{
  "n_layer": 16,
  "init_std_o": 0.0,
  "final_lr_fraction": 0.03
}
MLP neurons of a small language model. Each row is named by its layer, matrix (gate and up: input weights; down: output weights) and neuron, and shows model dimensions 0-191. Each number is 500 + 40 x the weight over its row's rms, rounded and kept within 0 to 999. Numbers have three digits each. A neuron's up and down rows have the sign that makes its largest values positive.
After each neuron's rows, "fires after" lists the tokens most often just before its 100 highest values on Wikipedia text that the model never trained on; "fires in" lists the words (lower case) most often at its 100 highest values on Wikipedia text that the model never trained on.

L4.gate457:536478500477532523515549487443507444547454486447502487479504581514489550460509524519468413488530588449483482486521402510556528538468451479552537433503473513520497563458523544466523489484515510498475443469484450555583508435541505539462516515529505515559463572530481467521486484434520504467506503408512508498474425516527532480528487477467510492567556546485473473451519492479482490562489471477586414525460571536517491472449581524496505450442562506519541490464458474454529517426468408398486517439528495434515510512508556527471524532483480555407480478501513487532565442535576515462
L4.up457:534491484463482502488538545538508525535449466477514456530482445500502608479502471495416492483503569514466475501493483498521492550498500496434543497565480388563554479510482587458487530537491508545531399525538448512529512519485450552527480478511529513522515502590461503566388481463524520502524531441494499504428577566532503528392586505475557508481568540470536460547529541501483425507501510438500511493496464504530545442453473519505391457516530521515552514464487507455486510434516550497506456474443499507551474492450564588469520503520477470507470476497499473507575515551541524567
L4.down457:495429502463449401477513538505462569533432504489499498469550527498511474509503472462511539526503563477444512537481448514561551471525425519468511483522482477412490543542543466474549502454493501477549461531527524508526464468510421454563520518516495458540497516491477548480484519443401501528578474485507558498512470596470436538435554512538509516486530601510452461497556448441497509580429526466462523552585520506501589484467508449451498440470526495509560503532516456425432535530494471467532476474503451514493464515442547485526507484486473546470494564591575485504536533559486484548
fires after: " is", " was", "a", "b"
fires in: "a", "an", "because", "that", "involved", "billboard"

L7.gate244:544468506522477524447465436445547513570495589500518493543568487560584499482557439506557512490471550476570531447497518557486411496466483486491523514451622550489490457493552529517500431459498553435521514457486511530534556543458469446513489496487432416473457500513525463513514480403515479448473437494488437429550499445479545478508484530564500462426506538503530521467538526431544527570524469504439515431409477545485498507451476513524565479540535524499569507455545526475472445439473553549497537490477474502555523485531449472521512550507459462457477475536514511560495499515482492502
L7.up244:575471428487518412441507421505513432525520565457468548480506511458360566519524407524527478465503487510516555509562521477460551518574392487472494461467513432470542492432431514417489433525480462529487511554477425486455457539473468501524500506451540497523500492478502516496517497486502486512530541497502535487502498528462520471547539471476532460507437531486462505440592542492517511428506569570524463561515527484479503505437524554478419427559504562462588461521476549436536470516511496463492538514524518463503519499545501487527431530488475466491506548511512516488511536555445471523
L7.down244:525453553429511513528510584502566416476508458437502472535466467539562488521517478526455487570546499514579434560546540539531470490452510475508431529467544489517530553446554590497471508483548492494489589528491458427497516471477441492501490547475484450484507479465578468448493503411521485505414490477510506497558524491521512451517568546494530489563486587493532499522537485513563512463499474494585494504546530477522471457487508576486541507478552523482501489481506525545471584527504551534577529493497480593479537531571438517479471482538518538476423559505471489451571484597489492479
fires after: " the", " o", " an", " The", " O", " le"
fires in: "first", "second", "old", "another", "left"

L12.gate327:406499493500480567476448446500523492517410465480535492460488423536507539535499519485507487523494560509480512517474494474490499430445540423544546521522521481472507506544458501480518427513534536534479403469415543533458554511475487500427496484491558444549557500495479561493425567451482495507507518520498534539436549509461492487502494520386463515423459548579420505491455475508462511523577478475549404515516461508556559495458434533447506534539587479438439505549491436474550474456469493489499537508538496485566534435500520482477491499519447490462512529502459408462502494534476549482
L12.up327:467530497508502436517548486488447546479426555478458510587486438400477477509559480545526505568477457464578507482523535446492453512573454516521523524449529562494498505483504481483514502490433459477529558507496489508530467540529505511522516463537512517466523496506545492489492540503495423563494547512501511422461599550521587474438476507540551541455502487513471475498424512558506503497384482544518448524459491474558476472514562448527547471544405447454531498529464467474511433455543503448442501454446515470570461520472548538479470475492503467542527460508575483584576528445484474552
L12.down327:443375508466485485489546495521474493515428518573514517493440496419485472634530539468443517479516475479490528506480560451510539517505521494474463502458501521536515546452505489491514531479520505451575515437475491500442529527449535437509536543500490426551546498510450531468447455465477470480519458514514539519464564541546433463499443477411549379461437557477428557446476540475504519465475512524556476506514465520510580520553403536521525472488560509487551482470416543481488478522461460545498507485527499514489463516459431494521491461548464457545543494460538475530455533459480499443
fires after: ".\n\n", ".", "==\n", " m", "===\n", " ==\n"
fires in: "in", "on", "mid"

L5.gate332:520523498451452491494427502485493436487507464493579462527498424544479458504466484479542504505501538516544552487447540543502499474434547501515509505582579472517467553572505525470483550512502572537503507509509535468542475491491511429521462432479561451424503469493442491430486546502520476431428518488424446414508581547485500484547558450490457518547483523454457469585518510510530578428481469513469454555572464423450502507456563539469599458446550477489508487540553478539539482544476500520549444519553465477517526459444475532480518461545523418521493465453484531518458496521475505519
L5.up332:536511524525504455486477540499538562476501529487564448495531468554615523523583494500536528499472533524512514561514574545547527521482537551489504541552504533523514468563404517414523477498563507538568480501530549570553459547465512481513423535506581440484482515407533522469508496546506501463472542567484519538491521525523471526507490489494460571452432523465458452514531528538506505600478491493545418483453489492437528490480535500512571518465509434539514487545516443480525473536529504573545503507641518455463471484516503519424488548457517553469532516575521482542481540507471523528
L5.down332:504442524509475526526498557465464510533542489574505489528505585452537450561498482504479495481520574563510482520483561585465424538542604497535568519533558541482497501487518488468498567498529486532548541463485554458569516567493449519490512486517551473505453516497483499444463522537469476473473551489551501498459469567475523420491497480556463501491503535497438491512461496487545508513565522496466548560495509446461486520459589491558541458497558471462487502485562408442555582520486452501529397448507461415459482565560435460520500509521474524464422528465535491498513454446551471550
fires after: ".", ").", " that"
fires in: "the", "they", "these", "there"

L13.gate131:475520465507443476477479501470502514523473523495545475538508574488487484536446547475465469594564519434470498461553462487441541509504532439496470483567471535435428528467441517445472431504465456477499390482441508479443571508468486449415463558476571473520513538528527515385504470490544512502542473504631566440475458469488514526502481552537463467484523582460461495521474522521432512490506457519496499573550411496485561521525514532509509478496502483555514508455486500528523521496456479480506501480547448515546506418482526407547508510495461534465539483469451487494534504434447528428
L13.up131:481519483487456524486450451518448478557451492534534476551453437450489488532525428519464429542494429487555417481423484456484475453532523492516477535549474532483533531484485546495553477503525512515420452476542441478395515605477474556546500467494503463528513441450511419453519459555518476437533465572507574449478515498423547548511485533549512509495578508496517475477467541472499560497558489448494491530576432530566553426524483541493464521520527527475533504521486458479486559476543480491435537458454507517536552502514478424442460496551547492513502430443540457538524474461495557490
L13.down131:503533423482494494461442518493558483463473589528489486555479488522465508632486492463531447491533412470524517579528512466547573516533541531520513541475474526510476542505551519503575499553457523528456490522473453448474591478462505499506524485520506500593507467427470494483538541490507544462613500545521482483448497492516476513393521467567502497491486578407483581498448498466520514504483527464546567497518449463540576475498498482493462505469481526533492452582528541511495471575491475451429486508490426457529454506479512550440550489537518448581446532529490470476521477530508465479
fires after: ".", ",", ".\n\n", " and", "ar", " was"
fires in: "in", "of"

L4.gate343:452419530514537492529488478480560486497437422474471502508525527492446511492416508536531498582515547441574525501490509472488492511417494505453571413483521560526501520474485538479517484510474509472459487540546554442505503523503495472659506542514453490526459486529472533483481451547518447521453539493501589529502498477463474478483465437526499460490472560480508533533494547478524506502459524469504502526419524511500479590490613492522484486423507487521484468466479539431456454525479463516531492523440456548527500566441499395508487501512553566458496489481525533455450440578470563425
L4.up343:504455512545472490437532533529489459499474525571486467557557571494541506501481475524443478496479541389508411568525510508462424524468477554470506463471527476489463529496467534490464469562539480528454588501450394538499430530573493514519468456534462488523572464558476520423505472524537570508514498467543483562552499447576437548499479438410532524458489438487457509514534473491491524554528435538420467523534537487520418480472466557567501480542541473505468484518452479478439423539528512518461518522514425516526509457477545550525511524509426490516483545531527508513482493534462549480
L4.down343:552563480502455435466548498543565464470599507559462466490524522510488489475388500529501495539497476443441423538538535519542480511460449523525466463469462518514497466494406452497504485487471504489526501396493455535500459498554548501515522453470520517518497539504491515523526551492527503537483468502482536563548456449442500554487565523378545499452485381513486536484501469505516471584450462481466518529534407475489424457531441476488514509525471511546504597496516534486495418447523555490447506482557482570534501468477516492560457466506487443469480458561494461533467485517426490462
fires after: ","
fires in: "which", "that", "when", "as", "while"

L6.gate17:501595491467439508439500479511463549460519476478515511526536506587508489563536546480470524442495531491477435517507495512521525561485482543540528444502427552511464465576540494484533486526496544508538478417518512531514484461510491553536549517534458474532492460456582519506517544516495472437473521487464501530477502510500541555505518588455548471555446494434471454499504467531459525546530515523434565504531540414428519409572521521518548450551410495460530500439488557523516536489443498470455442544538527554525448442500435510489517440457390521558557495480458424433485473502488490490
L6.up17:559477557503441537571503450495517458479460473527432524437493480503532537491491465476471542486534519476463544474462468555475511548560491498493547557594496520539556492508528482432517456478433543529507468456507537571487476502485522518499497426533431536508516537456503440538560575525462508532469426474487550466547576489473512466508475526541493559508464541497453486535471595481581501440538494473406487444489495530523438470471435482581454520505481504513513480535480432462420493466521491505426442577514537540531541509467525452581488525520473543515472559540541475502503574575544538457
L6.down17:545499512479466507518575531445501448448556482472561460504542489543504481466504433469450420537509484509459518500501471477438466517503472425524476452484510559570509488465498523499465496514500575537475563484479502588447459441512566512506453453510497537451485518561399571525523525466464445513509482553525534493450561559451482550522499546536480550538516519582458518539467564504545482423518509469466534444446520482531425470477528465472467516532456488519497477492438472474470488549533541523488556451493546525505509465396503522489418552488490576425548573540516455566526531548543542470
fires after: " United", " H", " h", "b", " b", "."
fires in: "house", "states", "school", "board", "households", "keyboard"

L4.gate219:542434507467515528541540533545478551508481509509449523445467497468493481561490435553523525499548512491445529479465461526491512524522532456529533526458498430452511496508484520466505538536435502503489443466515501536491491563493512533500426560400430531496471493522458560460533461450520523461531483522479481529552532437456456480555459476496540486516606529504470484454477465449414569465567514460587499520507463616522394471494554458448480471487550564574483511523501432557519537454537431537494478475535599478487456524514480477493455506486475544443476487484533465585466526485563477503
L4.up219:458523611496452460476474541578518559491514536456471501542465514442542543530586510470557564465528546465481532469557503535502426537501554508511602465546508547449519479467554563489487484495491475520436482520499442500532463475498499518525470519498506457501440505505480543473481452527551472514610506490530481488542525453472423459528539545495441494487578483457426525488498455446510509507523448587494454467464491527461520528496536509472559485414554550497509406490550471499468473515468420546531502450500491472464443493562485511496422533537564444471531471526520523537472534578521421503
L4.down219:418536536564503533444489476488520470440512555443554499464455509546465560465490476526513549516512532475520433510550496593423504544491525477498490540523573486458498481542451511465542556482448467493589504523492529555529535502559431517461530541515508515454466507498466450458487600521443570444516525531534585531456571503513500479472530469539593487564430510488463451516450443530459469509472527501470476577513544500513461517508516505554495449425525523515471500531509544515511574482536504493488431513472487508561588488527571549481467514460564494501526454530498493486442516442458565585
fires after: ".", " |", ",", "-", "),"
fires in: "the"

L7.gate472:569509561470461480489513488475478514524523513385469493498469485466479529455537557496553473484472592411459550553494551531533450456432454508420444482521517495459466520412482466572494502495508483516484524450496448557548547456499524479596446548538526475547518533405514457478494473557526500502528549559531509518557459569502480489506510427515509460469585532516529539469538519535455471507446550505531482550522513482422484516529503413440563491532507488418513521455574552482535516455480508451510506574526468462503519469489449462481506525527475593486502476539469459497474522550501482432
L7.up472:493515583465440520502514530445514463447550480535510462560450488454566553562561461502464540511463514490477490468515542560501506536490491522499481551514556459454497556565479482494531459487486409532506529583491506485539483494612526518484455554572529475505495518478479429432501501575546473521537530485481467534469522482459422574499553432498576477496609416458514536487513527547456520512478566528524457471444473424478445539583508457523473494534472545527443517517501540508484470545520445529522537548494515493456458462507531462502515545520506441477481478545383450511542514450489529490
L7.down472:582538465577532487578492518555479548497471554523460469510486532535442488452433456453481527535525479555550450431564464478511527510486495530516500527448494492483472510557452508519517579452495534458471463484487493507553482512482496523561503463503518487486523513541523529570554522530559493564540538475516481478429491414510493477539523481519457583510491453478516554506420493514455421427526485435501538471584406470440525415421426561481495502436544631541483555511475476506483522504522499472538555469541504466486532508486549573538493551520518469530497440467493468516535502521534477536
fires after: ",", " he", ".", "c", "he"
fires in: "who", "held", "which", "launched", "he", "highest"

L10.gate53:578496503506584523425520521461466537479530455506516498553551535494474496477538571503473491512512513456498505539520468518523540427483533467437519475484518555493539521509529483514515473459492475450532453582480532438539412501542573446508470514527522426521487533469497507464460504441519487533605536420509531502415497496533530527437480465504546492451529522472555539546449445469482503509466526459471516432487487415403483473504538531546482456463400506541446525523491473471494564428573520496456480495549540478554455502442523470502540506512407533505575480424540507450568485496549518553
L10.up53:513505488505535534540484533508514486511469589558488478507484510454467456441454462478552501531449449459536474474510499509508454504480451470412473527465504539441489579483481494577564510508511546509483549484472463528481495521468483452509425490504565448510497511555503523505524421479477468504461544504549585501525417517552472452463566563447589502482519442434464477458438538477523468518434506514418416560487501477519489456465500522500500431572542410483512512523535563472480474482434486479499492488458463433446465471488470509568533453487440574462455449483482485557436544457574546466
L10.down53:501477477434478516408416462457460505436496567555464463448508577520452505502544430494484441522494452474483535444551534483524472534464520475490499523577573555536518453534498525548490485551510525544531566421513522483490492523464500464572463508507546468446515524517451521465450526568527479474513587457494475444522500535586490502540509502524495474542494437514520524500453499479516505534473535467539419510503482460451430426502437505518514470511461529501447537522561473501513555552369572510563472570582524465483493465515525434464481506554502531502515470446516425501555481450488499463
fires after: ",", "s", "us", "er", "ers", "es"
fires in: "who", "that", "which"

L7.gate374:453496526481558484554475501489495563450487579451482427542519578508533529483575458517505495512450525532516520477432458452522512493509562521493525512458522569493496513540535529520430504539589469425436520516528530566570510472445525500559557486464425527521479496526517485467504441516536551446466542500549518455589454490517510472467458515633486500445507507471498497509488553489533479532502485483507500507482437468486434512533544568504466500443515542539494527517508485437468477446443475510534521438448547540500461533486477560432453537401520525481536495463539581539509434437470584507
L7.up374:400474519462572477624439484369477576462529533495512517508437483558598544453531467503486525484539520534534514494452392471484476552538490446477520484494501493494483506493527453477522510582542432469488536520560492496514442527498499471476494552531509464475524486488470439455519504538499417466494528575467531395521504524480518465486466547535519522530446552443532500470485539518497519517476497439473450539468511499538417521509536535509502430490485539525528502512457481501455517475529477552449562530457492564433475458486501475479464587432496454501549479551547581505493492487547494524
L7.down374:506536507496526509503469505456526496573507509509537459481431509533513491571561486487446589441486508511436488510488477529459395481438538519487491501402466447476517483461450468418562487509502473453445543564526518437473483530527501533516471491519476532481440544546557522417496493538453549411487493520537476511454527513556508463546535467519456461546445570536472435542476502455518491502516546516501491538394516475475517496583499504448526462472493515545424518531490560522553519425460443488510468521436500531475532541485473450437507551470579460537519531534412502469447536440547494547
fires after: " was", " is", " as", " and", ",", " were"
fires in: "the"

L4.gate413:462469525543487563564471502465505542471454463493503467521491512501530545591490450511511533503501538438485533550480515532474538475524478512556514458484461506553453564521587506477407494502512483511521480438542498423518502465402575487423495463451510498508372435526495580450504548501467474518470526531529545481499506549585521511495521466518434531482508445536510482478523467466475556529525537499487496479475550491473563566533565438541494552480563554623523533500471556461512541483511504506550460503528420511530487478471523541500547523478549546491503501486470555507580560511584547551
L4.up413:495459527512533501513532539509500506597439529528511526572485489525473500550490515503500601512541525499533507560510541529477557452481523469502469419439425508544469547505551483517502518533479453472508525431541510502536508495508500512508435511422533492453451429424541604424512498511564456500465495464488480465422511532483551463512533458557440570478471496477564538541481441526544447553502484477431515393565458535485499531429514471506550496521510496553493544543541525448531481492466438491530511516549488468570533511419506459528463535495557563482519472475465449467505542514615490508
L4.down413:530486499491443556443507415478475486505559483498530473455414555485523491525553469512454515489565472569568468475508466513470456495499545511581521467565512421506456475420437471471530506506523497532503488543513497484460514500536419529554506586519551518500532509445532565510464390517507494482508513468464479543448435473513489518510461505554523441494488536478521470451503573440514475480564549509403514532541427476481506572461450415460569514499462496476449485537524467521533500505523480513476519458463437467556584603510453476587486476461518445501519437509499496551461493531495540513
fires after: "0", ",", "6", "5"
fires in: "with", "000", "2009", "2007", "2004"

L4.gate289:475497489526484428492477532529500449554478573466458471467489496545518485462490560530492563519488457519497463470485513476476484460415531539495522575538566490523463474475465462534426508443533580462531514538542514592533533440443516388550495420450544462465504512487552511468458566518614490472443528476488443513525537524550531483519546469476454541456455491417496497467492565502491537556499483479505438571542431492425558452426474525505508538466529473474495485545471489541512485538450550523545467481497503489531541499506486472514520519461461547635520442526505524564491499482460524506
L4.up289:466540550486461504554473427504524508510529531500461482504502485568523441403508515546529601501467489564442523500528457528471433529480567579502567531504583541511482487570438558495534528473473554516509504560559576508577452494481525498494490512442567514462517499494482456473518551459615528460485472511507439530526494497581483480521593487504479559458454489490478497474480498490464561558537518486493392486491476476499583426553510527498550521460474453465407463490537481496483458503457489493447537504511535515510557518479467532438494467450494463501493462558553473498452465495422520493
L4.down289:506501516520539544492461575510504502450542487517518549456479522458482492574504555571459457459559501559463520539450483568447445497462500499518533513518561485525440533545533480480564514447547572509540527507434488482477499536590485509414406488522505495460450469557485516475502521564466501479485544518583451443536519499467505458514553568434526469492497524438502531504473438489443526478539497526527568496436481477517558484514564565630528452492483516539379493476535484512534519494451487489529403505477433468494449457489524480552474479494474522425516516533450502481444440504512503518
fires after: ".", ",", " |", " that"
fires in: "the", "they", "these"

L5.gate224:549486521472511529473511535487488545481499491520500482545559493481513488597563526507539453477468500552534503568445512456526537549429557518521502489487436560486504524626512552460541485485540478415443536467471486471566477560533507595503498500453540488523497496493549599517446503527452485490499504532474548539478500557438551497486508483468611446514451537504408503524455526498520534497496486509573473516530467404437475488459512511502509547527453447478484457500565464539463421474523551534472560503599467480535438455455497527446475519530532442489543489485459474438518467536446520477
L5.up224:541487561513536542516509507470456503495515477489555477484449404487530529590531519524457510531532475529534497511504546438525532473451503498516482467421438515484542500671471503438533483445538482480521499462493463454499577516492519552500473508508519523528452468509550585500471486521468463520512531514490555511487517561561476494467458494446549455468460453581430522501472560474461516500534448519572493519535455401525435519521494513454472461497572486511477472487464481485443453509496541494565567559557507446507446442435531491494537480514580507529556441477463408502471463572481511493
L5.down224:485462562557515537531464501488523536531520498544517435493534484472515502523505500494478479502488515536504531476503572422557552525510568510488492550429503546497504567523481556437521518524483497494501543502480609533449553489507582500517437557475517548576521435509502517466486481555527478508529505580502560511467492531604551488395447542497550502480409535495449514504451528462495494502505526519588557537558395444511482486539457577473508424503608475492486473550478507500488433539497532515530534560535492468453442503507484455449518450490513463530507451492492425505534578485484549514
fires after: ".", ".\n\n", " D"
fires in: "in", "until", "during"

L5.gate360:495443521590493586433582519451537495545424447464533514495435538545524494512467489415540480538510542529541454459569522478565464462522451552491497461550523482490529515499496522517559521445507490497513519532598478490457489573430510481491524437394563468546459535471470540525565488523508502545495510458498541517529432473541513414502468567467437482456445527486494513522525499425450538550527519515512485450460549418448434547505520504574524522488521556511530484490506522463532576468506532470525482430504457523514576509527458520471530505431497513535472494496532409499499447486500517463
L5.up360:450532458520519495469557526477489524550471523454462498558497550534559481513500550565509449477486479557516437506490508544491482486479527523501496480441496485393531521562512466458558493521472486534524490531528499422514566449464481485558524502480503470505445475516503575616503451470526550456448497529490412493531496513506519500486530542487512497517502454465487413526440493483474557537511502571452552429465512464465494511450477489519580482507507554517506465491598543555533476571558603527516516484530408496458526523516482430594537411551525435552447446513485492484493472459428465501
L5.down360:612539472513526510513557480448494521449553550482466478549515511550454532518477457516435449538537507531514489505456432477563468513504482465463535458509559446544506445461514466588607504414541493479517495500498432525508510509435497438481477542513467487506480519583440593491513541508441500593479493509490425509425433517515553470491469482547405481448496509505556473481454528529509526469560506415490451491437544462540499522466492485476503428468502514475496579491449550477508514533512510555587480526491527501524506465473444553531557487424500523525513498504456423531481475530563505514
fires after: "0", ",", "w", "5", " w"
fires in: "000", "500", "western", "west"

L5.gate429:468505479465442516525444548538509453476559470494559535544501442459472542502507494414562535450460599512494579439474512467466416503575512412538566523464574512517484476476538465523479461418458508506494469498525480519482514457470517555509510479524543497521518500511552474450524550500490514514427457434521558553449509557520481548526505446512506468573438511429542399463545460563516438549552544500506492526492485552488436543477509527478515410430515547517507515485435465548546416520521480512462525571546495496486465499500533452517521548534526497540529482463513523560463571484464494480
L5.up429:502504479427530541552459500523503455465506573484421534469460488557593488500488508525527558430540536480444558456502482496441513509487531461432497525507515468473467517522451521523476484442493528464540509516494483537531465513512453562528484431404436524530557517552458463487527471472397483537493544538446540545577562530497547561499533529512371484511501436540428514451492528495515475541510472493462536515449459522552438492464510452521520512463471466622452524515534468491484474527550502559472543527501542554543543578539479463485591511488500572520506447489487475552500486553494503508
L5.down429:496492464493507528530484528550494553480492496498436546512483513494545515472429521524485480530457513555497524534581519492454422495531526536570497470475484469467598457494446525492503501460490529499463573464459528522423532456493529475513478554438448458464497498553497477557504443494457428608512491532470494530542516556507493535506525599488467476510465418485467474419520496568523525430539499491505556504502407508444551475514553389550449455496478488533499535459498534451510484507525472525492528546488520533521517481504551480527529563466600546536470473544574470604485521524456408450
fires after: " p", " w", "g", " P", " Rep", " the"
fires in: "public", "state", "beginning", "republic", "winning", "winner"

L6.gate263:548470487544518493501460501476521456441504457508493477536489562561466498469440493548505559506547569471550471460457539492490505500529533504479506500467539498478532588385535555488486499431406515537457490408464499531459516502536586417518417540573553483495436499485510537449509482499512507452471547492526512557463458483563448527512509484468566477570519509463484451519445476484495409502518425498494492464509497495542477562531514490466503490549429457510465439513402442508487513517505468441544493506491494484454518517545499518444461538489483535465412471438561571506544452452594492504
L6.up263:569506536437618466491470504535466478519572437418515544567480544535402526539446472508454492541531476552511596487495437500509535531532521455487519458453401524524460520586476487459512487476502510466495461540517384519467530477447458515525477446511468503467444512511502471465528460427566490585539567483441492451538501485540450496521578553467509467430504482505467488494537511570511551481495558475512515490437503487511494493517535490494476480515475472481522446450533524483525450493473565455495532557449437505459527507490528486490562494512487586575508522470502489460565497425533521509
L6.down263:506470429409498512569448587501478434502455481494529446475515534518433536569556522502449513503541500563548460494546441550568528426515508497550516472457460559518475482488467519503454509520582513448486484493479447489499515531420447535513512490544540512521524479437437509490496514471512529580530450557436553486594534513532471509494550527475414446497540508531475502519531507506595513461451489450538517487524527469445495511431494469528515473511451483432568451506490439493570538467488465494459555493551504543526541615491498461515521496479550534523454414497506454519568553477481486515
fires after: " is", " S", " was"
fires in: "a", "society", "an", "information"

L5.gate9:499419554510523466509559502470441495443535483508449502470502570506493523463510479551451507475464468457457458409458548519513450539500460484556468561552584526485478490515494445502539517551548570480487488441437510558511511480517475442492478501594475520433591501475433509517430480505493516483522450479504426505462554457512518567542544469471511442471567474467481539516482468473452496498538536463506486529452539434452510384562464501524466575482446455502497526548410443541555459531448465502592515524495451464527505483501493455457500509565507522511538498519481563463557548470540483532
L5.up9:468502463433521530509445510459511419550487476528566528520518416553531475543443432447509452524522517526506477453537492544478453477525481458459427447506504535474467426552469502528548466408493451493449469547492573489479506465503533409506518476503516381494419421535466475559524530455519478528496532529479538482497517479500504498478514449493497498461462491503544396443494555479414512454500532478524483434504479512392474477521459469525535552535494584488507489443480515504572525545512481468518462473515493535515584512485514464541533521474420500510472422501490413484469502519511578464
L5.down9:472526423476495474530519497504532573427408480498482537503492475434487503501402510519551492467530453506512551580465569553450445511447510495481563464504550573508528534481549497430450542481422470531509479522524463466518531501513496541558505547526404480584512503528513480568475517453576497485507534537479541513494574485513606495468533486419499513512500456499478501475563487483505521441433502492469484592472520448459497512588443555459518519561540555599461473470489504478561510481454516521547484501466444521559474518477497556516512519511454477544413440520484473485520501472545483495
fires after: " A", " com", " h", " pro", "um", " e"
fires in: "who", "america", "commercial", "professional", "summer"

L4.gate38:542536411519577525457532456496539448496392455536532467497559498506510460495434443486512503507516466534583524558470525493557502486512459455562535545414489471485468455508489528462495544445453527535499529509476518508530503548498558448523485436494518478513526547519505596515552539537515466516517477397467504441568534493546532490536496478487532486481422450436511504529558505501443451473444471512519544459504533506557437509516545509560563494550471522510527498523505437510507573551476437483495466431491458438462405477485495518496413470520426458488407500533511497456463508477422489510
L4.up38:561487532534486496528508522508513493455520495491446487471491455459477450452528455469480435572455462478532552523512557543504468527584516506517531490447496568549527442555392557475494501484449503527518493575466518462436419575514509481492464465496513528471534542551426469482451491483476519510481451453454482461551454517526546467470521566469484414494428484503491522460609539494495494518487427450479476491434546450517531538523523518504532515537474511464512488520517501484469530521450444551413392495517516446497380523461500462529451503541390459494457460527525518446466498492458529517
L4.down38:506500461471520491536597506398542455509443532508463473481572455490448606530511481429530472453497472543548440548478457499477531478545496501551484493501490483464481519434504491539506537527534487503543446485497519533521494576517483469502480458484541490502537536557433499482444607532524496513516551467556464471510394522452485486522503526476450440594440464555537438446552468545482532581559543495446479433464525505443506555497511471524504559488481458485494458512514451475464545518477421549479530482499508461532511492469496443477568562465469463445512521521558491487551567560480468572
fires after: "ou", " an", " bro", " the", " O"
fires in: "southern", "another", "other", "brother", "further"

L5.gate374:529526493460506559550474491504488399500476542532488459512540528516495552502429401524509565476579548434514487468488595488493523490503554468490522488436452473457489552501584444499465525485518442476514531517511475502469570487510584563471546439511511511509528586452508506543524538479447561528467489410433527460498525545479505431521436492486519492444500564547526490486565467505527537496520529477538521467554489581486477530517526540499479426480491492488498486433581489568476534507558513540548472509444448469514506504496493512483467520510555552528510558378520583495515474509460443569
L5.up374:541460484504515480567438496525545506461484434458462521406495521513481484513507403561513535451491447429488455485520479415450470516529481445491483527453467528483453492511453437474523439502436477465493582536541440526500534542517613540442559486531539514500545487547442509542433442484526474507450485455405542494547501528521489458487544541439504540531494531460479503510563513565444492542455522531472517448492400463557485471496452455499522529456486430549469483483475469568509499492489498626473547531543508479475479532485492447512493539557565530462506494537441442517501520523465502505
L5.down374:477522408519557459548477530514465576564529447461513508545469541492500504471501445572499507439465535479500521450495529410478528470506551470443431523493514548524543548467481545406557493492502512567542565532541496497497399564523525553439530497567500447498486485532529465463478462460527470548488535474457433497519466450557510508449518490431502481490511552531432464485490566524477544526501494524430464419503488493522543447523379475499416521487482493580461573501529543500456539533517559526454523510506570502475492470457462533527527530533530447468516509572499478467478533465447505546
fires after: " p", " G", " g", " O", " P", "t"
fires in: "public", "general", "ottawa", "generally", "republic", "it"

L5.gate293:465501492474494522533483521456513518563605534458535555543512462613532521443491529493514529443407499551500474486451548449491462491517425482528535438520491516473490603506479575432502570490477437553560481459514461508462517468459540505433485452488521523471485515486495558452453539524465485569528519522518534547478490485520561491560548472494460389519487471526466500483447501519504517536494450448550434541499493560465473478538569510545577456480489463435450538510448530446572527467477537528444484512537438536497579583498517488547514496464498532479494484430543485509461526472453520474
L5.up293:491468500459546469558476553454468469508459539427538561525541510566571508537546430506470505502539462521492450476474504550445461483413570501491461494408515455435469481550509503518542525505502444534473545500536487501530508408444567525477515476442472493483492464527525508620527581482450477535474554522499506523518503447414538549533464476570472511492569495539428503600531536509499567481480435484488519498504564559563504480456553485512529484487531505569536513498504452485510469486576549483555528493533506477481534546519534526519518478566579529473503498390531533548521520504539480500
L5.down293:544492496479510545516541454499532507510443484497426362441499531459559477497471488544495540486472536541417548570525463515500481529487546461473476492458537389481496480429557566519507557463574471518444467499527520402549470524537437507489478515513435530574547514484544526479504487461500513528504480573539574555531470585437515503511481466493572473510429499539494515478573470553525512504501496480493507529501490456427556487474420490461528537471441526483489391470499527504513472499544474540499503478491439553519437503533503515507560493440494537472563470512538509480422557485534541532
fires after: ",", "0", "2", "5", "4", " le"
fires in: "000", "500", "league", "2006"